From a checkpoint of a small transformer trained on Wikipedia: tied embeddings, a variant of Muon for these matrices.
MLP neurons of a small language model. Each row is named by its layer, matrix (up: input weights; down: output weights) and neuron, and shows model dimensions 0-95. Each number is 128 + 32 x the weight over its row's rms, rounded and kept within 0 to 255. Numbers have three digits each.
After each neuron's rows is what it responds to, as a language model described it from the Wikipedia text at the highest values.

L2.up719:134135119163163111143169141152126158116107134108096132136164129150119148117117216116104114143167104119100089118144100067171161091088096093137073111154104126031111161186171063122144148091136131116121090095164228146195172105119042153134105107121099094161141094123077100075116080130102149135
L2.down719:121178128158199086049166096114092075137131180115134136130156163150160171204105138077178153160093167088181103160122119147128152126036076135117133113088102099163134153072123157161134177138208158145110135124136134098131129083135113118170117078080117064112150173151172124104160052103062146119
Sequence-position modifiers

L4.up726:097109137101106168141111126143152112128128087087117120118143119095168116141111083103129218134133053117121119133168133095080210110094173063101131157131073125115161140105073135109131069143158104102129081125157167110092126126110082137159154170131080152139144091118139094139149166154147161173
L4.down726:112078176087082118157105133100125133130146124108163160110108180113135147087124092150107137122071149176123112145126149110155106081089154079087149166097125149112071156182142120145088042131140153103143119092165091111082093103116118121152080104147072157137178142173111074174065163104064180120
Highly predictable continuation tokens

L6.up244:192118155147174161134078199130144138105156107133108135162132102168136125158197093170140122121087082125086153114115111107143158127071104152177115127112097132084121094142155132144112149160106209185158161181105140106146124155115092148113100112142111144186129134074148097047115107207117144108
L6.down244:078127103070188111123126088141117165125104134181141147210121166120070124140125147094050121196143184174112130105104148156120077112124140169108081077099109141120095146112097133178086136113112081143137141130166132142135097120117129138139169118131111193077179145166158087146122145070131124125
Early word-piece fragments

L6.up7:201085111237135157137160177142132073099108102153137164112163069127145139145125135168133086122096156165103105151134148083066108119132083065198117179164158109130144137064136111119090168187095133124060038099097105112088160138156102116155146132141162132116158109098135139139204099122123139079
L6.down7:173097164113137124101110127146131108155100125116097092169063146131134065122139121167102094142100143165107183137169159148131146143133166107135142148141128163122203162102153121153080109122118169167082162128142153164104196155123120139153158108109107186181175094113101149121078094122126144133
Start of time-period phrases

L2.up242:126111133059171117122096136137064220142129117136167142110099150094119130122121105104123121135111131132129080166103159177116125126118120185113135118126138116113137172212145141131136113093107145129100154026179119107110101166113140154104174133106128094064116131145097105131113148130142145119
L2.down242:121123117109158163154109135108120132122092151151098134150125111122065114145148162200123121102120080114212106122076161066070173117145171081149106113128164127113109112123153100110106082145161133136058108117132119110112110047145108098157122110187121136147125101107102153131112122180142163162
Mid-number punctuation and continuations

L2.up1126:164108168076098110130080099198142114143177112138103068157116134120147115114128168102157177174118124089140123090133124180098200176149065110049144156118130176109121085233126123089124123160099118129142105086120184123179092134112097122140140163110203145122145084128082116106095130082159119132
L2.down1126:134079133139182120111124034119068122122173181143126058097091123101157147104161118186132163101186151164152103129179121081182145128117094061090155099093102115076203126049154089067071080113097136101108171128142125159143124163153148142093084157128107128128130098189140150109120115094141180140
Mid-word proper-noun fragments

L6.up232:120135115058134121186188183116100147121172191099128133172097125118087146062140131126175223131127126127079160103053058146128097111102163157033145148147190144110117149100170175137117084129153205097178073119132158094129146119138112120128178158105152144154197129103119145108142153096178090166
L6.down232:036113162115134137112119099100152172149106083153145082107135124089185142090130145114139114136124091074215162187149100196132125131125096152091109117151134153084099118152121113139099165114127124093147126110171198075161135158128144126096153120114124110103141166170128128134069141126160141139
Mid-word name fragments

L6.up101:136115136142100149086105149058146111081189080191126133140094168174167115142059164122142106099099134094167151170155130128082122139160155132090116169139123100136069136114142134137147103178188091116139153149109104184193136149117070143157093056104094139129140165127220133142098081106165140120
L6.down101:094138127111137093127165179084090135142113131152125131166102170065138130158118145150118209112070090127090127130149150120129138130138114142153115109194106134125107128074166131138125080136108109121143100159081136153111155116210051159158156097134133090158143164067110085113149097124106161068
Upcoming number predictor

L4.up1326:159075144130120127116118148142141106149108103141089141159117130108127163161149096127112076081095138160133153086172098138099106124171135162080097117139076145098131133188135131104137143140157196152086156102130114116124128136120099136141164116166169105054138109096163094129158149148126144125
L4.down1326:122090093143096158093079165122053187188122066071113143112143086146170118130098079079146113133116145101106218112136127119139172144089187117107145193161152081100109164131116104133112182130113091126143167159070106131158149147142088155074083099134126151126177097131107175122138191120092158136
Numeric value slots

L4.up794:105168179113125105200138120112141109111168133127143132143115126190153111090150146133126163188117097177097136100092148150122159084063098138059156173145131082173101153146078131134168120087157161127043155154118116184082121107116105105158152118132159158138153093115165094154162138166152082073
L4.down794:110141133097147147153133128161108082062099117073177104146126172172108144089131085141109150127150136137101146102135100111114138100106157096060134118135152114149097149146103093098137130107120127092135150128125108133135138169104125120165118140134121171115105156134144186143135060111109111161
Mid-word name fragments

L2.up925:103145100133138127086122182103126120074097107164083161103131095114158099134160161159091167118071105072179152099101128052146168143143079110102079166163134132100153104098154130133108079085090139118125134131051141183119120189091097170113141145123215080111116098084133196082124090160112089147
L2.down925:134159097109163132160054150188139169062103136184130179139110102114159109102146163134120130086162143103125172095141140112134170169157096179128138212090116116082160129082165097144152165121081096166168097128118126164145180140102090083093126121117177161176163116082111169145100106173110098066
Numbers in statistical text